Part of a small language model's weights.
Size: 9 layers, width 160, 4 heads of 32, MLP 640 GELU, vocabulary 8192.
Architecture: LayerNorm before each block, biases, untied embeddings, attention and MLP in parallel.
MLP neurons of a small language model. Each row is named by its layer, matrix (down: output weights) and neuron, and shows model dimensions 0-159. Each number is 500 + 40 x the weight over its row's rms, rounded and kept within 0 to 999. Numbers have three digits each.
A block is one neuron, or neurons of one layer that tend to fire together. After each block is what it responds to, as a language model described it from the Wikipedia text at the highest values.

L3.down5:505462483524508502586451517496557583534431452486531467604493505520498508500459543506498450464512444496480527559530493477547454438514508522499518443508540507532577477443448497532505474548477493563442471578513488442508510552443463511547420563480517470451479406497514475485475495535560548508566519465526499456496507530475490489467497465543600549515400492477522482417529477468457546493489446485548445556492542444464494489481521490498546464495537619502508525420514485520513518473454534
Word-completing suffixes

L3.down87:575450564440476551578462550489506478509542438473524528507474475516497460557552440581439487475514450498432480499523474516518534465523576623524480520519487491581557478485412495499475542495483498505476464483525472500579561469473418542525459457495493514466500523438503515465533469541528369489493464524506559458449513481482498494542416503533474480463489543507474539434459488486512532430475500458528505542509482542470457486528416456541494481506515545534541536500547548527465539543550461
Comma after day number

L6.down145:448493539477473512614428478402490456493514461483477473474527506563463462467486475518544534529394573492491484573441501488537475487492424545524463526475538531479563532459551520544515532523543564513444508604427547494494488530534574498525520534454420483493445496537568550471499490549561584497461475461503503501541567565489520536476455525505452517540509539561544439475513475446466496526562487526449523479498513511467510558480414498485550501512468501483480486495473440514507490522445496
L6.down159:529522551523390462556512515508523537498506483428529545517517438556507506525527507482577452504519560462505469509477594526567434499533458533572468559442467515522466528492516556432475505546477491452547492532585524516494493541534400549508427508490469444507502513551462408490553473564540502459507429454482536447502495449461463461439549518520516541480557454463453528506432491540475520538482453556543524435471511451499469531490557444486484540494567465527499515498489457515486521493439525
L6.down187:503554509482484537480516570509473532511496496536544568521509494495501603526494468516394518457488488492501419482500505489452532545469486493556462558411516481563439491481507550423542515532479477538475545482537494564461509506519392459544404513542505538441474509519494451486523480513461472485538506496478471542485512483491484526446502488614532509481589504499510525494440498502394461498528441549532524513498523456485501385496526450532525520494571524533517555463438478483537475541480405
L6.down190:482477543505496529552511578485492481561506408452493422466563511499496445496472503470481482497507455516478518486487551477341476510475537483485469481491493515497421501488518555514493535485469545427483548471519488529542476481562499490493529525559580490517523521429608484565473420466507474507462529515538523540537478508554523578509463526495471467501575459520388539526510487453515456484441517522552480485526472519479557440492560541462535492584473516572467440433514475511549523501510472
L6.down227:449464526519527485506500477472403527487484477483451533506501501522466485479552505455537538509555489491522549525531480474446433543480431470533502490531480506484467447521413514513509559496595477551551556535539479423493568497500370499413462534470514507601500553486454521555458589480438464409482500456494499554534515487437482534514483500493528476487542493423552477506473534549515460471522552461485527568469532516498497494566467552513520448480452572539486496493453472502452516583507526
L6.down237:516562494466498500483515525483466426488510524482461484538470462569509478455454524589524446426476511525494493530446447524461533499576599471522489467497478540597510463405524476464511438521494488586561497547516508573511515504461506547539554482553443469443518537496513506497529513540554468469487466501508506494465526468480516533480432495543437509470531588557481480406473560427529435491490511536495517497452486530559537550456471416466519499439584503503542534503467500544456460512525441
L6.down396:527539528494524506458518505529522519537489522570482497539533576452510606480456539472456528554440540531494505500507484494423431530523441511473509506571463472509464525451502426545494510437468501429494515525465507503490476545403564461534513428587568528459540470452484421505438614499477475495519487458481507471485521535569519484526443432507499513464539539544489480451562540476487564526488563515482539536445544489499507522453425480507448510526506459482559475557431505448507502437514513
L6.down608:524448534481465447548442455505533483514544462553485486498504483406475505480459446551524517474469485517465543479531535413487476495501516514529443517490415502554506532524491535499509479483497528490508553467519581534575498524464479456519502523486593424485512527470432530497502535531495551498494545480504458506549415489556477484473449531563467533575499514530441523525488503589538484453444528470471564432503483478471551598486456561495370512544529550495505458536467541567453450523460455
Mid-word subword pieces

L5.down4:537473542543507443589512530475512434479492478533550495481523432501511471502563502455500552490490550510512460495489536440463444491534512557519488529471489517525510603463530613555479445484503493431568514492478529441519456459465473528547466482510529480457489530478444457504433543483553491482509477455574485489581519455494430517573479453446529572423461535573481408472436514452526476477498483492442480514506511499510536530524470530506633517512511509538530539509462447552494518477480446
L5.down26:485515556474466505546500487455502499472475488509490421465544548503521588507507473597502516448506479536522487577473509406534542584541480546537509517481467518532521607547467465452463521529438499520551434461451554521486462540509441561472485491511491430535499520504455477477521570478505508483578462402526503453477565454416476429504526464540518454514454437515501478484505473458489539527482471539495534521487520477447516545592474478516522406464562510501472527511471563475474521576526499
L5.down40:500578515488523522440533528430556464450523457521470478505524562515490475553544483508422475508491464465494474537462536501568478567614469537462435502490520438433493532457582578556542484546573527445530472537466480438528535509572512461492497540472508506483512438505494469432497508488551501567454525483459492470509472478457570466440464483553483472517532469530487491492511448468483510525484470455489532505583525454485408567519563402519458543458501473513508558502511526486485576444495512
L5.down105:538512557395483528469507584533487484545427561546556500526516472486529492453518477524494494510468489451432444429443480476509504534512544473567499526433564466435503501555472546539585457530487548497487483540465523575483523505482482529474484444508510468545531474424556501497490522461503434511533479503466499532492459472468497472524515511603411500456491546552580496475595450484510491420458479447555542449502481491446509559547476433503539527444525553525515513436500505519510470550527464
L5.down272:552472483457569440541561507489478565537515477475457538492537521475450462524595501509457488477494493501517429520450447526462499533525569446505454511492472500541481519463477562501443528477506558441468502569543512535456514511486522452521451434467514438561477471557521513424447450457544605504501474590509496482438507525481499485517508429500518497467500556535484569555516539482453523560506464463536443511555561514474440480551505562437581497465467425546477530507573497509470508481446467
L5.down402:463524536489468477570528573551541440473525422456510493519445568505449542487516497460522482487544506466489493520568503492564435457478468436521448521536477532532483526496485444530442471491485575486531552546481484470563446453524510574472475464521502576562537496471531552449511488477545538439513514499465480464468422505500521490472535512460450460536539533620512415503501518491550526502483527502468466535514479534495539488571459532523465548555496410481495571446456423477423545472545454
L5.down481:473474517524450499555528466549558509522510498567591526494472518447580498434526539476460467497491503516482503495478462521485491527511482524548471496565592497469451537433476494472566483511527490404465480459484471534469497504554539426482504480579534495528504420454485460497431513501518523495475525519487478457508549531484493484533483468438541571573473542486498584569492520472489549471500454462474488464510449434538456559615491442436533551434515504571534517533399497491542508456543481
L5.down561:539491480524497503571441494428461500541506518549473497544478570421534453407543508524444446472581428535468526489423526419485525537521490606557487548510532567589497530524524500498466405493510468507447509472490536425463517470487449462528479517508495487503550493439418525510462505541504504488419469511489520514536482505450527497485480520438549560481476507477459492549417477491422580552475468501494550539544503591497501509510538514529523501524527481483521487500422528499470465506548536
Structured list and table markup

L5.down14:478488497504501523546510504427502439488574465539438414525575498497545498511506498519426449497508545493473495527530455480493515534545445567534485559551474522547518496542496521494448478471536463474478444528428525510447465480481460487491518506435440460515554457573506414515543536581517561453605475533525543474363535582497490524498490546569508456494499562479557455457452489474548542503485518484557449516483489496455538500587476524504517474514491489477464418504473528518454487537472533
L5.down38:504537500492485516540518473490479472472517531517427580454509562514513462513461490487559437537483529469492556537558471466472519499582507472568531465518484514482466496465526483493468408484494530484464513435455558491472414466494504471539467418497501532485504577553433586469477450501455555526546460445482577517449467446478527552472463480527553587462476514592536439480510540498498543501519550455529485498510561499450420533587449465490459525512546496493548504541523435441513557488492559
L5.down48:438561475526520558559512555504509461519549610463429503537574498501483486509470500478514581498556482504502515528495442504545461451506440472464473490444455501563488546513470509506513526547490536478482524551478419453534456512565407504471462577469504546540456468484510563498574492492533499531469428497486502427434501522529482539465505568536442556550581461543471449562503519464484482449578538468518503496494513482479519504471438543518489543440496484523535456461509512438499511426431436
L5.down153:449478451555463518495540470441499491581547532513428404454527551432502445493505465544487484537457565473505596544485525463491492590532532519501510481440506546448446443478434491492498454505561446544467518444494472478543519467510431478577524515484525439465478440493459524458552503546452528522499488532497500540596434558538528456464541505536460522514461485523489503526478499526500573475505460459457470471526497512541571511491461576508438481458557497474530495557503544598521536466516482
L5.down177:443488453530413493546501483568538478507539530468469473526520532563475498566407615480529476555493493499480502534531509528470555502533537432473524523489544441532524458518455417554455498471476492517488520521491537453446516509528434540489488474484458471550527490485491502537497402590436514464493435553557419417421516489490564492541531447491542450510511526476518503526594540537531487500525533492445552508506489491438491449516525490442561505480543466485504450502559529448491564466534487
L5.down208:480512507556504524594561507544424514492496476429404462418558539485487472443489485527445486470409588479453518515496482490480542492494526474507502498486526527533457563488426522518514490575539545463462501501566524507534426475474475511511527422537501447541447494522516449466560437524418494503450475553496454587572512473516484391510508555439474491566472536445473487458491493477552537506490506502485498509535534565561580487517478475507458554467489479496557503550523541527486503537504476
L5.down280:505521520477480466553505470459509481526456515566534528445544553521572509440473528562478506515567487502558530495525460502511519484528456450479487553521435519555502517434489507492502467527533467487427511485493520460547449380460398556528538526498560469495521441471477492494507473487474470564501499386475536423537446514475480485438537492445511505484458540453484583449604475536456537482498469495537539484529579533493535489537489540505503568508498551515486515518485586398556494490487543
L5.down610:488490511585507462549593498538475545436515397455498489495560501439535463535533464489518487489556592527461542548487487526467572508454521441504446534495454446541493523536488498436543496495457477517466550432485557441512524484504536519516538466463601590472545563449479479473517515547427513525555468481497480534513487496546466478479481522487506499512528504531465484506449454547487477512516495582550586434526517473489509462520535451408434452439547487513479446433462472513522472488554511
Mid-word subword fragments

L3.down31:489531509476527511457461486549524475480566509564384516498465481562462445479573586427552460498528543500558452546411503480466568443463550530509490443462524474476448429432426470528548582496611475538531524445554532530445504455496478487529446541461518575448481472494498507549439495453553533540482484522510451452486543504472527506521546518430504534482543454475514500476494452507530538502489526521527506564453501545491537543471516472478515477508429521496566486451472462494516534496489535
Mid-word fragments in names

L3.down465:486553553552498483449517453536550480564488502534479546399467515525597513512508495448450476572480550517465473485450492462523465439497487457471522495534516490448499499476503462492536495495511513505583523511514446491477558454549427451478487465478516516519542509535522511523510534465605532529495425452499476435509516525481553579438488479420557552408533454461473461455457500483554515505524535546480530553464504522462566457474520507570501516436499492519513412472432449511557565550563484
Second piece of split words

L6.down13:478499520485418471524509504459516455552500509519513496448517485520495518500491524526518518517424449507513517463539474456478430532448574521487560563497527394496480548425530534531532500484446541516538486522563519547463493464414503464474490464553476512544534481588516448540466510538424470512538500506508467536431501543463434593513490502466497509501509463562502484493587550524477519475418509509412530548515442565464444566491590555494470467467544563510441504482457545562516475450500459
L6.down36:444462521536461550506500473468474550501558496489533410498507520528425454518444578499535514532472495497492461504545441432525483532586505492485455520495474547494520490490518477472506563495554589508507503504462478423576505472525517504504493508433543479453428509455528468431511503524504491471404482451489522517440505589493508459523550517565466474547551465611520487458492532513455502514526486571508620459509556451547517521521483478455438519531496503441492543446565478560483535541535450
L6.down133:484572558490457516485573441478479465539538465502577462488537470519495510453504468451508462507539486448481458507515487481518536458503471449568473554516434487471428516454527414542448517500545452549549520559519447486532469531513437532452474472542464514521490464534542528500498436531479575474455459570505507493425524529548491565549439458480501506513613495560510479501459444529530484475488424555490521531490577441497489511532523500519433421520538491491474497442549564559544507492558573
L6.down183:488637478543426501398465492484475477524545498482538516502439527509492538544485476478455520503461497471434424504494437441525476513493435557477590500463542485530473515532507446567545474491462557485454467548485524581441525473507445524506510505530532487503518571502514520500485560483530487556627537451468514473506533522452463448535494520422564557531527513492456474522563519438479491535543481518506494527513445532517545502477447533483549458479505543515465529413421444453487484496519505
L6.down198:496509561552507515432537487456498552529531489460554498495511476470506517567483487463427520447586570465484479463533471552533496420526440467521541489466568509510401519427490542461416581446503464413517473516505451511534558508486483504453480481548525495516578508438530498458526465441509507572517449479500561481571495478486522555468529490487479494504492416455441497516504472475433549517524447488537517512481526508546551595453537530536453566471535529546447550500504539545515541484487460
L6.down241:499538538513466569470472524548476489458463536552542499446512522574552545574476548446477495564526498481468409521438491486534480566502471420516501524366501454523517565511474516472541489477511536512438484554526518465504478426546437479509560505519492472512471516464420456545470503566519552503461477503587489500456533489459482483529496519466494536529560486487460481500465513484507594494538478521549523472433522478471495511495475562557584526431438511522554507457441513576529429465512471
L6.down252:442555479502487457493461496511520559520504540540541490485389555535464549435538454437501533537494507522459447491483475536524523553520458547528489472563516388498546505463480525553537503473445485506442432523478542482463531486450476487492532506527493487542506495503529591583511590594435565473459455439466493449426506501530515535496437503524556493479507503489512455482494465477462448542527529488516555568436537519496476553519564540449484478481450538511520442478512440500566544471579487
L6.down287:552453542525495500483536525530478516531514368516492487522533498446512440494540539490530537500528513552485589477520503463506492502427542511540443458479477520389537473515570464561386510579493485441490551465526635549508415538423551528462524457560519440521455497450460542565442481493515498497484526526546501479557495493464547460484423492453477501526462476514490515518535526462496479470543517510427499492565472510465496496505480519520459520489507509483459500575518467508494439537458509
Second piece after initials

L5.down7:527419532552494514435444509420427566475480464473560509538499449494477521492497470544520508453505494560535563605514539499509453505515490488545433493539539483491452493424524489488410493464541485400430526513516491451427476540516570491429489481503484508480415478484510482449502505550518510504569535520517473533467529554493494533512529564463471552559439471484570498512486510481541562533547455556508483570576504491488546476563487489539460498556508546516484495456546427463481556444487524
L5.down136:475469521544495436474459530492438499507468480517541515440521387473409550453529515527549495489511525513482535589545521533513478502493433415506521455482513526556429409474523489516438551517454484419480488421444458493398527562496583524492486464511534483539479502551525509532492543495480459450511528542513505566483576526486507560438541558518444503519480507510571499555490490513527487462519460481519499526536553514444532433502497505583537511524572533497484530533514436515428489475451503
L5.down171:558494483513469442369534548475504515509426470493509545459506430517513519482468576482529507489476533453430560524530550458471470558529521497555499522578423466478473461506497532454495465502521474498494523475483480474430530479504648550518521456454509528495520516514441474455460542457500430536487563465518509507591505482501513521496515549413475537501431494506521485464520550542513523543496432487521453559500496488515545528529510459528489518559551511465460522496524416568501580423470491
L5.down255:469538526521448411544494449465529439495585482519493466536554561528488496526494493419478523515536484511534490393455474516572463514475507518453512542473465461504463500545521513485519513487499510530501456508486559512549549519509574495543466499496507494529536497426496484476481467498528453552505443549556557488517459473491504460538484483533573473451536533523463519543470565472492484483478552495496565474518480472486490491469482543436397584376520450562453474491428555513465444619504552
L5.down260:559507497551540416492579519499473486560472554539502542445477444509529525530487470454518511562494559481488466457469486506504533466543480505466569500467395568533509456550507499514509561502474489488522478470479475439517499495475442449491559441474441494563549576490599504597434460496494471544476497519535541519517528483483507554458455538509523478436512544529450426552494457530490471550437536447418488458415511539484498432514498453525547556471510522519479463448505509466480572522559512
L5.down408:456514470496545433456514514528537439471481621491563475472483500423574555449508479591426481465450480535488499534463568493479566438501404486494447491536494490490432519502514534512535506519458499502524448488508562530495444499455626548473466493488558523469548558593477521490498482511498479489494467518513460521528492529505535513507460495540514510480556466504472505569495485449487449452498545427465493515473485513454505563440447582549519463447544455482471530547466590465471516516501510
L5.down409:478550540472513512521574499468494525510488460500541389508470530451470524512460501462507512394497469495489629452506492537542510506482534569512518485462533509419516479485526502502543512488545473565473460483531515541597502502473562523564495543474558507441547519509522433461537467456497442497454554565498536469576463515545482459517514481482518495496490508492446533486441580520527483464412522513515450500460472440527453492432482521422466539513524477468436465546504577565530418528458512
L5.down532:508522498469485518479556541505478462478527478480602545477465467545487500579568469499527426419478533511524453472481547492505491508482441486520456438569544459532460411423499466431479485513536494460488529508518480523439486516517633526508461555523456496501530501514485445477487530460487538498546538422468482500507524483514433559501540528452574473534500499394516499584491529452542545470550568531518480512562532442458499519495461474483398466527488480570471497505558451495492554491533513
Main verb after auxiliary

L6.down77:455528468505492510495530495505514497542485472404441423457490517481522511503493468541477439462486490523443536498497502448580454504565527462447497530506467474550492532476489591541461526489483518504502501473522476497548575591475667493514513441529518514451491564472485514484445464477497522531517533537415519492507546548530485489519541547538504485502488508543437546519403550523479412468510425473544506482476473570432412549446562522558474442493537503458473507529481515512486547534523500
L6.down87:438523473504512551630436476522556540582482571502478523505556509510516478497498500559487509520448567505487483518492462518488442486519491493524502498544516466503533559489543489511509464470493505523466465587507499460386450492560431527521525546474498529482480489434453527381537504487457490496469525488476550480489521481476491517501566534432532478530417496441513506420510482520488498492477521587554501503487542567419483533560501411501586511575517474516516468453540420492524481452526469
L6.down89:472493517569467475555473503439492530488489539458507536524525461488485509582485476492560570509469523465526474538496540546481480519513495512517462520526532484508472531410577420429416509481495494410509513467586540479442525565490531502422480526490460516522470465535570522514474553570473478452479499463483459449508508553519494495363488559472446515539528467427589516490534469484544509544554467533480556518534487472479507513545472422538547536577507509494437510452515464423508544520511481
L6.down131:477432476554446564451428462445449508471477461565408490511543513538496478487507560478502498517474461494455573534542527502458446563483482494560467473490488478508483510410585492498542505519491438505572547554549485473518492431487592506567517532596470554553480435476489489475486553558513535460439578519538481475479447504487513496466487519417524522491531526536572466490442519507510554569523453549541463498519448472522517454477485460522516478549509496486487539463581496489434483460517458
L6.down264:523507446478475503531580523450508424531525491469505478557513513509525468507538615455557466451505488482497479528570412428565517393591497475491582468508489511534547548477508535560513396479487474551484419542467475530500472509585492478460525459477457512592516509526441494494501491508515507508524488518460466516472504438519500563475508472517488488442510509520505501426494477468511423481484451485510586503530470465527435552503503482392534498529504502476456558568533492549532533497524475
L6.down289:562433481592501432418483493472457452445514463512494469504556508529521549496498527472502447539459492482485525452492467516531477514486525503467494518487504500492448484520435553483529558541579583525472569506525481523542493502507519447509555459489471469530472518472592495491458507481536532531519475541490489561503512493410505439536547464424444481519484563443489464475482545592572453454500530522533399578561475501482529465486535563491466551482479596427487477448550486510430476500538470
L6.down341:571540488536513513407521480491562513530501489489421486450467482524466437505473543473528518567496486442514540508394483471489483462421486497555530466482468537439516463493550518483421487550498475472560440520511439527491501493512506488525430475480511551570522563487540550539438485489505507520584532561476452509518528556500539467467507519517511565406516500469501524422482527577544539459474559449515475460527496444566518498435435528490512558524500551482478564498516440531519582510481424
L6.down493:478413503528467536546503553429498510443487403539525485545474561520574480520498571467566541481524494545461529554558561554541489533478541528537478462530499391484562461416483465432493510543581518413505559446518511483527448578490584501411520464515504536515497450503431496457450552512466456481466517513496448499459489513494504512452535533452489540551446466468491478525495523539510478461501450557499458551556520483492545537503535515543519511516473500447540502457500489478521527441446474
Split verb endings

L5.down45:532462506538444471514544482519522449551517520424539533534488538508529477545602471475438447462445429438430520496485482539515560453490526508458506524522546471558532590469581476473456536470485504512457474513518489455489504479502513491488480543489430433554470494511515522389580535531559539458510439553435527471438509469477490536537459518484515540474515452548541477547428443531480511492531503464503520560450574504410493426466503493497543478480477516468451544550456462543506525553528540
L5.down78:538459454530455498710456519524576486517567527461537528465522475524553497542451475510509440474466529573476477502524462492483438458538482555497545467491502528527482425531445477493474555457452472492511524554507447526533515545491396547537509590483458506497479530497517512510508471464473493478506488524471520494462519492509534514486503516542569439448493498540439553477508452501542464523504518537559449479500508526475469534511475485484650443527472480482512492500459466496466477472564536
L5.down92:541519476561535445437511464532516494602476475498519548510473524558519451550502501521444494494544520469523551574508541487492534510530520491553555516502505519516522474477495442515529474461523535493474507521484485465504508519480538476475474529485582436431472454523482485512550454515409550539454543430478476456497493434509470462457483416558457454484509514526467473503530390531434483435512554515471505556521553469544529476505505501548488482517462442470381570506558523581435426553570522
L5.down118:483481507574437555529556529585567477490486498464534465511427512458536489450446512515520372506534545549548509570488552478482540492449444466539505477494510473513462541549473457500574471469537500367472502484452554500519524518554544538497498475511494520565438463509490494487536497466450490471506498507509524528463470446490489492481479537491472474502584510520461499517518518476494547467563448573476508449488596456499520465579454537420590450492458498484515584548443481516467483523501496
L5.down315:459555503500469488571409460537502501433502398503510481497462529533504481515534471556490544455552452476584492591524512570571574509458453463512467477471476489455570571515494518520556525448555467512486474572531528534475497493412527470521544475483471510506413502469552506494563532463488512481504432458480482463459476492515523479544504501494508485562522479530519430422530499524464449515532524500476544459558386535548488458548519473549455480502495538447538570517519445487547498540481446
L5.down369:514511412523457493551468481560463533535592518522521437521441487484451495495490558497511480524525550427497380491502507522489549520541500527535424454502438466469501543498546458556487527502494462532480468453553545426534541430486465528528543469497529563539483472556466440481483518490515444476476487492435503497562524482512476494506454504488487553519584431561460527510450508518521453445516482489457611503528569432491509535451548560519523522526501505461540556514444535494424465585482514
L5.down524:503493592526503532534474450550428474493520494494459535468446531507533459478554500487472473525475505481503493445511504483475511452520539397489547561520481454547484456442541571519473535516562428497468445492532522542530520526449509480486481521496513495509451496474555436491465429495566468513536486528487585488449478572500447563534483534473525562424519535488504539531510448548481437504536482558406592502476549427444495511542486514480482563447497499505494630446521507513497514441504574
L5.down542:492497485562536494401556550480499479526453522504511482501467483503559457505516508499480471517517513481527508408451439467501492520569436497519469461467568526571560446501553508475479510426488520483494486451493577451531564445489606445552543523444568520550544536493511480487479484494463430526392500449465585475489523499532527431520460493521547523414524513496448583501540541488515487592574512506496499525431501437505584486518489502482437488444477496519447495526483523519521502488519475
Abbreviation and separator punctuation

L6.down7:521499549483577460476487464544513495483516442531413523484472458549500426493506532522509492478543515522500522540485489519488522574424531512504510533429460468483533524523410480500451498436505522528484422488473534497441531493565477566479425480596515494520521553502499500484579502488501458506510463550546462513493445560496409442603520515494469543571529529515446479445560574465488527530484473593410513476514531482528484450483446484457542518482507514568511577474494460488459497564442499
L6.down114:568399484470518436423544463516458541448467510507530494527485500464478501496472505504472449473493548502490527489587489451478494475480552468545534463491531525528505503512502547482507429488428482560440559472542456561580472507532563463526487563491495451538529491471551477416497467569472490563510555549474483524517520520501472490481479584468451473507424495495432518479527519533519437507469501493454514500482496462513539532493538530483387450514539584520440557566555505517487485628482454
L6.down236:515436509562476497481537510480505553497685579509481454488480554464449495481535503535555465452527473529603408472524473567460504471565534472484425476465500521499498465477496460501467508499464517504448451452549518504465533471453519485470507469494526440477561489531466409529498502535480540512487528504539491504514503531525597460452447475502527534541470456444570474515482507439530418482431484509424479479538523503456497510557473544557542454475529518504478482514509488532538511463568533
L6.down248:459481494470551519451512413547492506585481467517414510475496473445503575569478477538441523527478491548446553585485485545427514487557515521484511562514495518499525508453489438574527455474470490516504475465539504476450482429491413518508504447488561462501589495410581524521462482446540448506485517514487486490443505485486508563567535510437521464496521436454454511554461528512506447501531478471490486498611577515474550458516454499454471508472560506481558531540500481515463577533514517
L6.down317:594508501439451454465556514520484478486529492503492459466487522508483539548466502468532570495518561474435483503531483516476478483530472445495436519476539518474463429481487523513471505483523504388491437511526518501585450505496534495424478517534497440518468545461474504446533520493529471499477481430503514543541521486557487480434600509493529455516463527478506486492602511475575428497407507493560500528500498519418470478548545528491463558571522568627415494536539551464511493501478541
L6.down401:563527465462590552483494564478502557470523482503482506462473483468444471476468519527477513486553583514538549448463548473541535500444461546525513523515514544554439528570601547544470491518497462470492418436500540470479487520436498438411413517491459536534508493452505474533498440437502528583554513514476467493496539524531491450515464477559528529589463455500548509536532524524518487514464510450530515521525462637504518499480493549501524523487468453504418503491489442477465474459424504
L6.down532:430487487486543528510473507394505529470380421507449529475563486451519544463551512467478458470487523459498480555502510518492605469483520475536520534536486571543486492468539567455498495550505505521588501445543486511474498438503463547577489537498433519509499502559510493545575552459423513568485575506572443523487479536506533454480482524537489516440518509497542463504450453540495533526453569524515471523445503475502455479436482512407513454567515455528499483495509426475550467486453483
L6.down616:571501417511543504578480482552543491505471492494487505453450556464506563452433478528525476507457542518453468528518481448487512525458485523406542459509519501509517524548539555515484423514430484465539507538429486513515513523533539512452473506444458408537496537537466452569469505478522488464525469529445528583464552476468540478590559536475471531497435406445541500448484568457537553508565502444518529530504574424511470466510538541490547457506488540506505494516583433493485508460477529
Mid-word fragment tokens